MLP neurons of a small language model. Each row is named by its layer, matrix (gate and up: input weights) and neuron, and shows model dimensions 112-239. Each number is 500 + 50 x the weight over its row's rms, rounded and kept within 0 to 999. Numbers have three digits each. A neuron's up and down rows have the sign that makes its largest values positive.
After each neuron's rows, "fires in" lists the words (lower case) most often at its 100 highest values on Wikipedia text that the model never trained on.

L2.gate695:570459507557516492540562547499550533544487520506544452454513502468623519501536578495456481570458437507476485445436410570521543508561617540553564545526529484470477523476579500422492522574478459478513443440511490500502566413532502445508592441503486541431472582564554467536523577431568503465549549499497476641534519592506412543516503595531503525549494539525543507453455530504496522529470
L2.up695:527522465499497523517474518500419549491455534459498467503538436476541472523508469546454453594536592533501496582418526535403586505476539491447457539506499485469544519505438517456516546509549480564477479518459455587412502450397388537553539443564525558516452475549592578569451494583488587456371512539527504570536575462500419509491580493513513428497549486482547472523528512584594404433494
fires in: "there", "for", "what"

L2.gate127:531485453417546526381477522364435576622565405495485514479424466537433503469464417577511501470530563517514451527544531471432512463504568524492549583516512622603534451487546562494467523583577433580507562498446470492501520515435496495479544453493490525497520577488433542581556517413555557629530512504477492577497346419543538528497525487546465538600504528531532436414382548516461492512435
L2.up127:615518474457560577445482455466479488441471517578514500399548536438471497462450516593541624455506497460479454439477553516544460549518466481530534551452531504555412443511546468479498448550468519492513423505546482552436554502494520523529548530462552490468422465460447524488384467442543537477543554516440505512432434481457420496596551518453502422529453433542475410529443553510542535580474
fires in: "that", "other", "however", "very"

L2.gate40:464449497470591534531452470511455498521503383540496535566453537503490575476448460515477542458479526433461434487435519483486560568551483545452441464442427519516368567507498460460545481506499501596509465523516584521480402484493429538545468488563577516470474396408463401544513456501491537495496584511537446485498439430528433512493543542537437543520530454495497451506452514539528532455458
L2.up40:571434570569515499426433526550525464452497439527593454486482507488476554486510524597538498452426485483565411499545513377430451464541407463521546385601548414578510500425519645497508465470523441478606450546428485487399575415552486507608504547428528434497494391461530529556585510430528544526532552487522449546524475462600455442459520608494489393522422490451509518515432507524574484461491
fires in: "that"

L6.gate112:595529556503556464564533549470472414510470559579502460526563516556454387463521481536440532562515524519465445514464517497428506522525462505494439522549540581555481447389484496558527520507443572419445437522464539537459527607501454483363616483540478514477428530446477438622443504593463454456504520490465452479604497500543443547523559576520424435542589542495502425519556483500410479528499
L6.up112:538510499479499496582505552547452580480400549502405483455520527456531391484561545553446439415510565474513476440569505463486474450511564539449482511500442570582480444434498472477520465482541464502518542406421529542472456577512603511595517468500487537516509463473507390535535493643504520408613436522524500606523517545471585524448376531483552590570506471471513508526562440555493474539482
fires in: "as", "if", "with"

L2.gate423:562491524501504492448461467539430527456524511541564496518582501489484455500468489448441453519420511441433385535518529462432487478444501467541482563512491461522465506388488492512441450450470581506566483429454438474483468575483480554544484404505494506614480555430447419536559520493624496504503502538564450493545455515550465533510538463446555534578629487543458562585494521468471517460518
L2.up423:471455446447522567525431583447548519487524527435483492589537488417522455458529521536468479541527564518476468537468470385514494491460562567558474532498545570515505407484688444546544576529466500478558469519507509455592488488498624467454474533485535499436464471494439531517484442551478422492531395493621418513500454552485494484455557495544455410517438455512530660497532477477449605507446
fires in: "of", "as", "new"

L2.gate285:578446496471472473532473498471564507501572480459550509594467498461507500433471485444519427578450521443490502580448460489555532514419521523659508504477447528521497519473543448433497463535434508508456562518453568526484426474493502479453443497568456524459505478427486502472496445574466529481534615544520483563599434556558446471491556471572440533525501521552502464496387502550459397468424
L2.up285:475574577491462488462497557550483518590535430540462537444532392520478621450534465470490492598539411420582518575459433538552412507513516551560438547463492469420512546453434689425488512442477559546511453513464460529412500534594466505475535477569439466494513576439536532515524436523485532546465535493565468465533536487505435473475382535475426524394483475515522577419501546557490490524522
fires in: "into", "from", "through", "within", "of", "across"

L2.gate56:595449503478594447463372550512445498410419442512536516490499563529538457377556481509512472515465469461465532442575457532491480511505475501446558458584418569536457530533442478527452511528436483529437493455498493457528415521594477543528491478528494475448501505454574412535546519596445463528452462479527494545582508544572567463362530508549451477554535505525585427473562580530498416491411
L2.up56:498506514627470572451497609469480472506425439482556513502492520467513466449522438526501533490515380423584470553494506444509445511467380473483513515556530575453516506518559565449509469496507482549535485418535518524471528540518544542613572531551495551496484448377557445541552501570533533487445384399539502449480463491522484581386496433461400442538517481529437503459531476516460421563398
fires in: "after", "before", "when"

L2.gate194:539479389550594499471541527575455458569408449520524509489470588492459511507540473528601498408493579476542509440484468412472512654506575575436486421575436561565462458474539496542502476556530379475482413466491553416489498517498536606529476493531533530485486464543447555552495458515557527559542487504537482463485504416557504511518563568534488526482518426469561425442566501519529429539415
L2.up194:483440528461551477445436529493538539499500570498506462424499521509386506463557413532460471477416531505552482505483541475473614528501542447430449529450498524550551558499507425498557514525549450505425488580614556594508437446500427520450532604438549421478560458499470443570550475529482605416520531556507405546461507531522486479493485503450518515517503483521585511582448404558540533439480
fires in: "would", "that", "however", "did", "although", "does"

L2.gate389:514441500612351499586465517532411477556499553546519558589522534527532527597539565478439449479466462491516500534417458467504516467498571496526442581442474533498470445578536479492548464535440517492529526455502514543425547539496608394480620475473593540586442479586521488512435459470490508395424496535539508456541468508435501502514562468566435564508534569512494480525474552496515561483577
L2.up389:372460476423513420528507538581486601585500469496455418544486522450604468542572571514520495539389452517546533476488482568508500583565637517383482473520445447467496551489546505474492568433509460526414587490508472491462509425409444521487558529456485555516543529590529475548541459451518567486522623542413520581463423549508487580484397471581511515513508499561509382526440494416482426449505
fires in: "has", "in", "at", "is"

L2.gate460:449418512463448486534506534515530465547455554514455608516530485499468449497502523424454448575552526443494452450502512469487507553423500468525473555460526428514521570528528592453522529564498520423576482534524533432490478502508558503451486522476522416527499496503496568580518550471552577388548500536542432495536566507524525605423564560550516460537463563509529446439403446364450567470496
L2.up460:506424514428446642490568424560512464547470384546547523577487472545521561410584429561554530450547475456489541483540501416560590525520500508554455445516484668427516533524557506531530517522523517435471511506530610527447598449548504528480538624584513513465478494569475404509500468531490445496447484481528473493482540521393427538504492583485514493480509477466511491555459552473486479507474
fires in: "would", "to", "could"

L2.gate627:458368488468531516547471471518504536499575472463510562551522570504423547457476554461414459554509515518414415613534491549475529490482531543420464592491527454451535522565496481543535538568528473499443488438512550480530535563431596476452499585631516438535645484464539500497545467468535526345515475453535470509543523515521556471496559472536571507498475505522532475513406454435509552465475
L2.up627:516567559622493478565514555508538465484449451522508529418448397508491513578522533452575489542540533514584533470437407535454409544461508555465556521618492476437526489486445521506529528487490562530516473544588551490457501496452456428637547504423429526473492616543516543515407517513481596483477409456501552512500499511460475515456515556499429459444527601542479490572538400451565571416547
fires in: "to"

L2.gate589:413576537550507437517593589555524539428496514513500548453441571517429498502493491470474474499455550453437521508518521538575385551496476465448556610537484471461451549513388452505470446570501408466530464586532531472488560542511505431504530514452530485539500573549458578573498503416478548429566457537450525461489553422467589488512459548536494560532468482628560459555488582620444525611470
L2.up589:490431487506549588516516482421528464518510533562592523499567460505420426469480520498445451540451546522462494576520474533518498463525517493427525551500478484446564518411362555488396449539536474501496414497595458489555472522512445475509432474541493472539463533493460503523542503622514605455459521401481450482421471451501501545541521529528491555483422530590486441547547574482526515504568
fires in: "of", "by", "density", "dst", "time", "elevation"

L2.gate687:548459469506507424460574534549483500530482515579459501456510433529493500565499482476488537525545481469473423471493517551489582481549526559505517402568517474449499540614527532610560445499509525515523449445589497437384550477484594537476568483541483536369435529502550437442491515403551564441485428576614448481603555533512483502568486483505501527491503495526506523509412499468524399582559
L2.up687:430432521575500468493505567424449546599470556564495467514598448554507487465473540509441537560448475504582467505441528551454564418599565559498446537532473476524548575497480468473546457572488491478477472509519554493472557499530470428472477470523467403386431532505537415605474434505550479516551473469546532545578433449455658476536585425402490492502534542566520451438573489559396523490457
fires in: "in", "on"

L2.gate313:496489405487486441437562479438556480503508585536527534478607500574552462448510516525536440572562655512576545522564406543611471512561513506484491604511485513515402576528477503500513458521611519498506549529489477444434473567489601541542493549455517496466450576514488546478455527505605507527564561496414489569479476492457475486507524548565542388473548516574475527476548472431443627533445
L2.up313:467558461500522549533439490566452624488528572449478534517497512524494402415534503427511473465418522491473606538500542481542482463399537508434501453476479512537547483516479412533512515542530486525549537511498549474442493457509443610535463401533577517534501461486410520496474459509499553488481515520436493570447468478486463571494426473432472498545549415464481601386553452446549488513488
fires in: "with", "by", "on", "to", "featuring", "compared"

L2.gate399:550420500453524566456480617480546481502440501472575463559502477518471532461518509451468485454595513379456539475489529491491471572510478585409656486508472614513468557538505472459506487401516507495566507504549446466440445464440468555546493467490447444438489519515468511504478504520474473486500469518497542473542435506517604462399546547501519505461540519470528359494479583514529501486426
L2.up399:427443609538558452530514513535446387567440496518537577474501514519563486407461489467504406502430553497488529580470540513512480612546471479431558554580536596436539520507391497422505524521482441442510510489592594504481590554467484514495556502451492498459439486531578443592601427514452570456541421515587520371467446509437506484444505545485441437491483479497599396444602515418486517417438
fires in: "during", "following", "to", "of", "after"

L2.gate698:417496456470482491595559596487446415498521582557484486513562528513488487524430570508483477560495495565483459533508480436411496472558541469526533574493531474493460565547485406502525446545572477554537549525469526420454470517419542386425576506417568479544497458493503486553519485537488564428449523515433416439537460448497493512407529539520440480573469514536554569616576524547524502585490
L2.up698:472502510420575511574459479489417511434408482510532451477408541461497462521534525472459364513462616492539487542461611518527532511443531507443422558417506461462576497628514458451527464499454533452501499495519369536499449417484480419508516431541435488572458481444457466415546564523388352498543550466461510508428516449447508523463489535444511372498481529571507436567566464521574484480430
fires in: "other", "new", "of"

L2.gate337:478456521528627409508478555473469562623423454484526517533453503520507521405451587492468424575409508514463494567457488420528458616519517486508500577491480424532518447481411491494560422545493477447465412491483536419578491489517473521466547531531509529481554575526516497560568425498520536485425483564515518531583539523535558524532501597442517500526494511525554500496446530408507557535369
L2.up337:487511423552546528468486470421384492501448530508491607409480497523523483401480470461532508393435494417412563451430524440477454540587470512455552449476501511528463460476453514541518502503482489498581516468388462495510535571503553544445477474561505437619507550441456447574488562579585483449482469547508514512503475487447483558547528487465520558524571408515455492498541519538476404480447
fires in: "of", "to", "about", "tells"

L2.gate492:497535559464518506491483481485485373502573435531632556568482484421504533489554475441512528584474425494544476512513521542455379498500584596504494406544589510549408557401514497545473585535536520438513417532454562463482458502525495388496535494493378533509407492444544557527510519450467423472430450480474555554514513463516514435471395556572478442541494454523540433446492466560447481560487
L2.up492:469499480556529573555490568447509485492529426540511527488542438490577508514548564442492501565521499489565510523475398455507571548644584530496479470518561462508500578495518489455443565505422616458549489469468537509527552560491562470568538586354551581441522564438524567517482474522516509495444444518504573504401523463534551514450539488476504470468533510566472473544568475548473478521416
fires in: "after", "february", "before", "when", "mouse"

L2.gate387:430458543589514454539499558486571467465506392419491558535497535504575641490527460533478486492541497481480487519508487548373446439447567512406462459467527430512495522590522558528494432567502390472531531524456516470527464488541420447519488493424412490484488482602597533507508602503401482502459471444510419472459553459545494519447425584559462521458445463516614464504385474480552524448520
L2.up387:533543574535490513419508512482489538529534462472452548516453519510522562479503506555572425538569508452518510503589560497439591496518539426531492507498476556581453535386478469437526409499477430484452459522667535528578479576433399493519532431524460488561573457569501524499532467590454548552391492465572428436538565513552474426426452492433524488529509547517600578469550439492442520462468
fires in: "for", "in", "promote", "of"

L2.gate515:456417535612546467538495528583515539498517501483527502410417531517493425486634493439443457567602495453442487538536461460399511458486538515503493542549524447482487484524455469477519602544578463550531460518530448492470521566435512489557548490431462534401548535513538506552523442580483559462408500566524428572481479487495476504463512575574544452593459458457583443520474524391567570458502
L2.up515:538450480511642412431573470387461527501374439554540539455476492429475564505634458506578499503556460448476571460456494471480467482450467427478528520551484506341393495442471577521447580469564536412495411434531499451512573491451555605481388502580450528479474551571506556496504461515459550556522507504587531489584578500455580583567526545446525531505542482527410490475480528483463462543410
fires in: "for", "to", "in"

L6.gate479:436566531460524560474534437494525480540394470463463586589563450540440524543517500481453518564530450489542514511551542522502509538518448451454463502462585524389461456530476499455471423519487551439463538487463575585460512576490454478514403511538412490462492573564627538478465532524502392553609474468466506433558580499522558524568521534490498483490556529450484508500503454471524495548489
L6.up479:470481570487460464548421538454480394598449431625590498458490379481475534533525476541536454511569470532486466594521480454549550522582537504509427446594523511460492597478468562468523464451494467452446563447436513468585466432490541499520497476513438464464506546516481573444548487470402485537531482617502448504433471491463527446536409591538533532457530519550580480536406479428627490450540
fires in: "in", "on"

L2.gate678:471462504485560591405537577487581493608473486533521543435483513514512477484407498445519515504452522470575470533570513525446531434499572498472593468516456485559446478499453519509560558602502461525414513544519548453506442480546455425523509455484397594450561448464589346480485581470511526459466520453519471564503488545567534512446546475520414537434468389512580512583423450485555565494511
L2.up678:463460526527434482644497525536521552570489401538498568517544472513494504529492449574399501477509539500484577475529437560449531427497417571508522428457491482485454505526497480429484518447479478453469482522478440586443435554504475490540437519474536522514547461477495493456545553408460580507524560603596431470547471598466446444456594509494506458490518533489438537549412509434578601442577
fires in: "for", "called", "including", "take"

L2.gate13:599469473473523576530513510414439443529520460539547506531502524530473499480485502453417460470396461450628515451464480474524541564444480564570517498546511617477524604425505502577583510570615415553513438515441489495459477512454501543574444505448618409418516517522455458520413535513474531540647483468483498505521476452503516456508534451562476569504410496516484430460530525553494440463412
L2.up13:511541488481568498435443462613467536479556549556521571404573514606451429477507491440478473468446574492531502425554566473511510606495449494478612462578522555502603540488544448480415472572526434516546551477540548475527498529510567491543644462489484562478538498534460567521487532531592530517521502555537521554527489487487619554385528554433430474541524568493496540510424525452517534415449
fires in: "would", "to", "that", "should"

L2.gate45:549505555525514559511631519486497525474522615429515480483540434557558555513505543509475477488534388465533490483523535504504466500487487571453475580534470483501518450495489460492516492620411469457438403430497535508523461445490517515501552539613516505524438410568528518459512558436587505503481495485423504515432484413397496542522440469501501532649447452477633447510507505529481411580532
L2.up45:485503502461504512587465419416408530466610464496567474470424499541521466509558562490380475508550449471531523490448447460466602479457539565562494519475497566480507479516468550588443515494609529445530423477534482459599430458496442489520441471505502466431491529472505539535397426556477490374513510539554477527441569561545446511577533454519477563414405520377506511572491550502489594483423
fires in: "for"

L2.gate217:515544508484411511443581479527448581522548408532566486553427495481432516543609489386533454515473499506541492509509430526526495479521527497484499520465447471445468482458391440584515433542508509466546618524518533534472462477496555490525457547451603466514448562455538458520583523372435587405423431518522490596452483498523510512504524600565476461553423465584512457413406476532412521482522
L2.up217:522513392414559537512506443459553473558473489540521463556573535550557496562497549559472379460519551550524584528480501442410401502411504500559413444500492462458433443566428495549566534550501495550480513476520484505509585520608447512487520469447506581498522493498430391493532480576519407579450517490503365570467524496535554520451557500560445550574525402536486533494525520530477536501498
fires in: "where", "by", "for", "of"

L2.gate464:430431570454503429411450593419465548486418506521564547517470550542441529471510455465520469504504524448498490475549517443484492492503557558434481552538466547549462560419452552457459575567440577422609549529500457467302423509455456507581465471575449454461448494519424521446494461435463478427427407556479544462469573414581603557459487512469512428465503464584526444533550526552499461438432
L2.up464:449379480561502507491490458383416405492440440421548517478490556506595600352502417480500472432560514488487535490534444457402401526535488498522485526505525465533572570470532551429463498469578415465485471519525479498496571628492461593469532499372492455506480563471541570608534461474505437434466502568553541512441462465471534491494462542532518476541539481590428453516452554457506437437420
fires in: "during", "of", "after", "following", "in", "to"

L2.gate4:584572466482488529546462597451529615509441410572442483484515425445576569526477521503470438552514562383621460478541486542499550501506506498547519529501523454479386443501577538440509452485563387624504520529456484595419535458488516501468446547497513523454499504477533511476473421531476490446544540554519487555569515580498384568526559546493372486490544473511495433498388462526466501522442
L2.up4:525462457473528508439503571478515578562581553458504451511597513527482491500484486608491445640443485450504455580510459519545454504525515465483514490438558488503577523547524476509468531531455463552513566468477437543407556508402509502491582569460597552504485524524579518426436373482547439543432449586597429496571477566522416520497502503455532467509539542570615503498427584521503490419564
fires in: "as", "become", "into"

L2.gate484:543445523423546591446532473504438534433632517537576422543488399526575391478589528510384474548458502489449524524493487546479565467530494523469581452484504456585487474450452541574555503538460488528508533551457496505565431444547475515551552482489565513564491473526440422530454447509552600465469459471541455569583488538535559569432447572392480529562505424472550515423401435558507579461451
L2.up484:484381471569463579506582473477467496417555438511523528580483508520562464462510532597540462445569583461465494545490506543464527516497539558421588489417524536566418466505562502582474484527509480449538450470499518510563439498498457531615511538533503583459436500515463492548503450506561622500566537525614482570550440454462549579427441518474496417570504391532537554540410538549440595514367
fires in: "of", "between", "that", "where"

L2.gate96:487530525464410454564432618604462566508514508449537518523557530513499547506518565464513555416467460402473556576484593499473534527535615512458555428494502486506578595494559571508520508521474530492505524586526612499458428426499480551443533517564477455501481455590464447529476503554467483500418560472527508521507474516486516508437490585443538407556581478544521537461468541531562451497450
L2.up96:481540516448467470545437481567487515457497534485449530471522505557487539480585413501510429495428420481472562477529522532471483459578552394510468462488428444434523545573489585472531461565387469510455488504591527541459456520529489506407419518529560489613532553493549621504523466538471535437550470535578516478486520536570500446457597565508575462513504610514522472533568477546401458431466
fires in: "of", "in", "ft", "beebo"

L2.gate150:493501482559504479392368581496436506494448426507553565509438477498584439518499531469470458569447504467538460478467439455413488577487387462474559431653485512435553456561455509465437494454520493568554485544471503489497557470565498522452525545510474567544510519448590540463360566556540536480436476522501408530528523556460476562479480526441468484515612561479469501454533488493468411510496
L2.up150:464465585598554482503588453488471468582588516550542521477581481488515525513471542530521485493468458543425551579501477443608503521489491553483395497469422529443520471487502515432511496469474421397412429469498568432548462467520496448566509565531524488588538479546500546490562353509545558560553564445517422479441417534533522449505510457537441544435482432497557523538467525458433499478484
fires in: "of", "from", "to", "fontaine", "make"

L2.gate284:553471397555477421438523533480491501550417462515529468475520513543496462500502465517512618495581461444437568447450533508404479493555530571446597523472469513534487576519558469519553483545505433636472475400491530564434491565493546553597600418527507486495417422453482388515498500497503556425525481502549447481470475497542420517438488573488450549519546456507498450494475562512543472429445
L2.up284:507493529509516429420507535434578511546434503572485562449612494514548437547519441505443579514568553502485398309504463485484429485486557540455508441597417609509481521521570487488499527527461593427504496426474428561491549585478552487568475486504501435422451443495574479420597502534426452434474352473533520559546508513535448462453488590467482446522471547467512478423507487483509530347514
fires in: "when", "if", "although"

L2.gate108:552598528463408466444498457547398487448523561460519490482484504465484473474410528495480471524504431468587425506466496515526562482579444469540489565504475474396446501587506449504358508465491460501611398452526546622476464594451505475502464508448480517470563536426502504486565487425501579403572529540538425519505614504550518544541489457498606446536574608440513479485502512429554427487547
L2.up108:525502521498533461479440557542521498561511542448542553532395552480494440518575484485449483549473501463551524513533497545417482508525527552542473566474511484441490457480494326501414514529515486447518493499550485521483526649504435485453481505480443530461552501482476463410522488534502489483549454578515487528489557521511574486387609507425529601486504424476475414488508491414464542508596
fires in: "to", "for", "by", "in", "at"

L2.gate185:513455492465467499541474531480476453547607605536481455541653472589546453394565484542468455535388478512488548494479360489500498552522542492487458522521530595419520541452528468558461536449498524537500532564484640522443506610568484487538633480521493536467515547534545465481453552540547415526435638500429489446528530447490537471466436516460470444564560518479492447505498507407539486562468
L2.up185:472447457490636519545611589445460494504458544471577527544502494538486567548447485517461411483507504465484580504508511592428491501519521529526415518475531480494553451465541404533466527451375497512442597529566493475520661560454516598543481463446545511441491482451544507462492488491491434528526432557467608512550405458474527529533478497427515474445476549540545447492447539537491444478542
fires in: "by", "with"

L2.gate62:549458508494471488447514529541535514448525492522498585498486575505531435525443517530427478544401550356526464453547497589400574585436449543482471482586404425497576506470509477498492623543465456541560485513408449520504509552516375437536502497395467510489615498401552451485472579520462506474470554483449463502504536417472514509529550509571576421452433487488546407600506550526436487467456
L2.up62:558432486533541502470452521526459507561515443516527539465512486561496483552524456466507518506446587505530480495514498465424454542508494566500463417503488565539452542511499479509471595469461483493491563540427387507517469489485469484558458444502470377519531471422535468451599450484522538492479567467555470446527572485528447456449484496536568477373503483441572422451516542408554645419462
fires in: "of", "than", "from", "was", "at"

L2.gate289:452524446486468459541504527457482450521513559378493511482570521558421496498578489547570479549478421533481495590502479467536528512437467415583504550561552454355584511507453450528535547572512491470563519571612566426432520529478528443473394454456557519477501536476447524474544548556523507552456533491492521534487502467520507582524451572489445454579530552509499434534389461555485480601463
L2.up289:521536533552450507557514517461403531471421446492408493402575496528530461445461468464497492500482394533457530507457476487563559537469449505486505579505507445442480569430425523504473438449538426469476531443479524455500585574542466491537410491516591539513531450397512490482513514503486535514559585505419558454446581527507550580490476483444415512534487530417404490512477426548537469557465
fires in: "by", "with"

L2.gate658:585589551411458539507470551449413421540527524552568485451485464512534443456533509332555472518419431498486529529486470459488479509569579533604553489560523444408425529402463562549455459536402531509528492551514486500493552547513471466472523471499427427499547613557515486527476478552415508383462448523548491531521502529490494538472546456577520482477504483501443497498519602544539541496465
L2.up658:475496484455469565432440461563571494438388507548461439473513541499472438448449637483471474529499507457531505469479475422539564586541575503439551610527500502472498550582508471436476492524551511497525547533528510505442583535533501563483495450544571472467542566476486506426547529530444527508503594482530410502519405505595570537434497620475500495547445438521536508432483483477501397596556
fires in: "into", "to", "of", "from", "compatible"

L2.gate666:509428500537393465551505517537537467514500537495392485593464464510536506526454495551520414567540523519502548482499516431505569433500578462508458530549551480479515490415496487455537513497479434554573490519527612405551503493413471523561507355579501579396500391508507519429491571516542473517530508516487469523422512525504531573436476571548514492477527560510527402553467403519436460532502
L2.up666:555536417466510467567559527537477461434388468519499484525521443495446428549510434440530457546468518450515499497476471537436551462565514531463514519459404462436442450485440533517462596487493382457503476495548502571500578585443431562521524481506554538436513449551453502468517621592464500509488500460446530515432560562484583584520441526403454509603411542515503458520412507460454475462500
fires in: "can", "by", "of", "presley"

L2.gate311:457511426552528569476498510542547470534533413525491565506530573427536556509519457473364470533531475443510492514549559599588494448474582548454434613520541467505506546537434552519516450495503476491526527409535482405442470457528457578568535456589463408466402588440550499484525475532559542509473608527619450394483515411496533547466392415590432457514493429537554462528421525429457535495446
L2.up311:593507467442496444472431500514428520544489592543550539486524527455580567546516510455490476568492461450573520481515445574535594433516455498610402485542477382557558503512530480536524537522571472510476486542526534499500601433538507597381523470499500521420429536491528521572480509595476562550464560505541351485536460465515451459566520455504612480509473473492510472453442501456464521415429
fires in: "in"

L2.gate462:562517378597494550434472590487526527526500563544580397502565494567513608490514543524509488535466481468528462558553481472485474498513597439494452627548517510454438539496485593441478436549444474583491529465457501472454439473450493526566441439510567533433451562593514509627546405561419543466565518453453510481526449527513481486468498469479483437450451469532567386567481525441508531457463
L2.up462:408424537584528475426516522512562448562366542544524485481486513507550504518590485631476542511524535459505549466474556533511492534519484488515464658568579501476539560594489558543531441528562479518533495466554456488470501523486549605581504494529497605486453522467471504590530442505567585564487474507498446587466559460567517606527519545485476523600487525504491484516455582458522547547635
fires in: "in", "by", "with", "open", "since"

L2.gate574:574471490472533421438565466448413538508561506480531426524649473476560574596481614500452445549511490464463524513503488505512499520518527566467517563551521552449406577551504481493413515538462548561472545420573452413476518505516464507496518491621437448525517586559470577501579467465537477483535472452570449554433485409585488478501460579572446453469567449626514581454495437525413479522413
L2.up574:503540488535600566514387467519447367435570519432502452513489503562454421409512487558497463598410588460493479549536485460464502534502567495505507522474475349484568509578543401539459528596503485443572541466440482456502491405516481485483476411539608465500588553535485490419476434595522466474433608498568470580445433516449501549459554458423460502375609469517506519525568481507586458469430
fires in: "of", "for", "roles"

L2.gate560:523508523467424551448442449509482448461450503462460562478473498504436574456512429487474498543481569453524432572535477448426534395523532514435480506543500449489432487548538487404477395568535457534463440574471423547487414482507456450421586451564488492519487483499496438474594476426535509453538496495499456492595447455553492536497468610534559460451519539512500436479425484542513485549495
L2.up560:440567531549523421418497515579551435570531508548512581492504445556415571456499482482547438537505517513481487585531511437564422492413601486503489560548453526443517458580494531444416376549486449453499453490544514487529470562514516445506498566621450462472484533580512529515501505435490454404556437531565597559461497508487485547448519519436455507471572620527609489466475418512423510517522
fires in: "in", "at", "to", "near", "on", "attended"

L2.gate690:433565509546502404535520582528512490474493521476514427509545540486605422483554557588445530598553535425594473452513504525451526501414646518434494621448459517397470502508511494500563520554460471551458454509423400529470503477414473524607532549492575538449479476509518471603555450590422461488467543530401524438590436506538512500498473505523462510464544507555497477559480527594567550468480
L2.up690:596511519598455462585530471524562487453464468476423521462534523497569484484432534523420457557518430525415416466545544477413478505638475438509563493503510478496557546512509433484489454530555435540493402479517462552520467522523477446437512491425480491465540439593569525463437450526540449485518518601544569483562509513530460493535567597568490489512513605517515444524528559414411468485519
fires in: "now", "there", "together", "today", "singles", "other"

L2.gate659:493395486529464414586499523558599521591523508491429527471519506532524488441541463513453505569506432419488443535541448461483493456507532449417463530506491463444377553504545520489543511447481505525494537416540503507493509476502554428546526383556550471388457551585607422601470449545500617519437475531558589463531539554596485495438453585496538465471520480520610456563419496484463520579490
L2.up659:546553559516484476580550533438624423553471496593496447582417472505486441476477448465499470554453497499498435477406494468519567558592495555558587447544501482481465529505510492550458458530414549492460563481567478493518399469548512467523460455383492404514541440506445454462577524525550509557436571589448522575535466582547502403549542532540424414505519527557480509514474537572485501562515
fires in: "on"

L2.gate689:580518569546568512494502573524501499521429520577461540530449543485502510555520529464423493568481495477475509517537517496444470587504498469473559522571449385536393484499508500412535463661503485518527497427415539464504504484442505580426484505490497484480482470439559473516488527562493547477482496518480536515583485575605530512516556479484527507464465515462557512524504398439444510479473
L2.up689:404566496496563491416464446492464456466466392481442553444390448537450466423563510553469521473450424453477453455495518431494448573474486506562497544459398469500558460578546575470517535549504460484562516466477504504592486465491451494528432492526502486430483622473483457486495557560447502577535475535507475496572540547625477563456571435394493477524494499557474421512423442559487504560485
fires in: "about", "than", "to", "as", "out", "famicom"

L2.gate340:530492485497418452570548471541499483507558486460522504572488523498616460515574554518438489477516450441523520460552479486527506631521529430540478511481502505421480500541405550486576493546473469508481396585454627542448462503520500482446420498442529558557513459604493457529555499513460500434466436575497455526499509590508467553557467557543479463540538486476436525479383451473506499629551
L2.up340:534526448429565486431540461590517515519557484426417556577468550478479501524533485486565481484491542495425557553567459525505586568442522426474474527432475549420467496488456535538536526493484625504445576426670481445542460526500461621581462443559536488554528492496525511446600505514546593429463516484574530550431556496556479459454471551474489438422441427455491458458568506467579509471508
fires in: "by", "from", "between", "jennifer"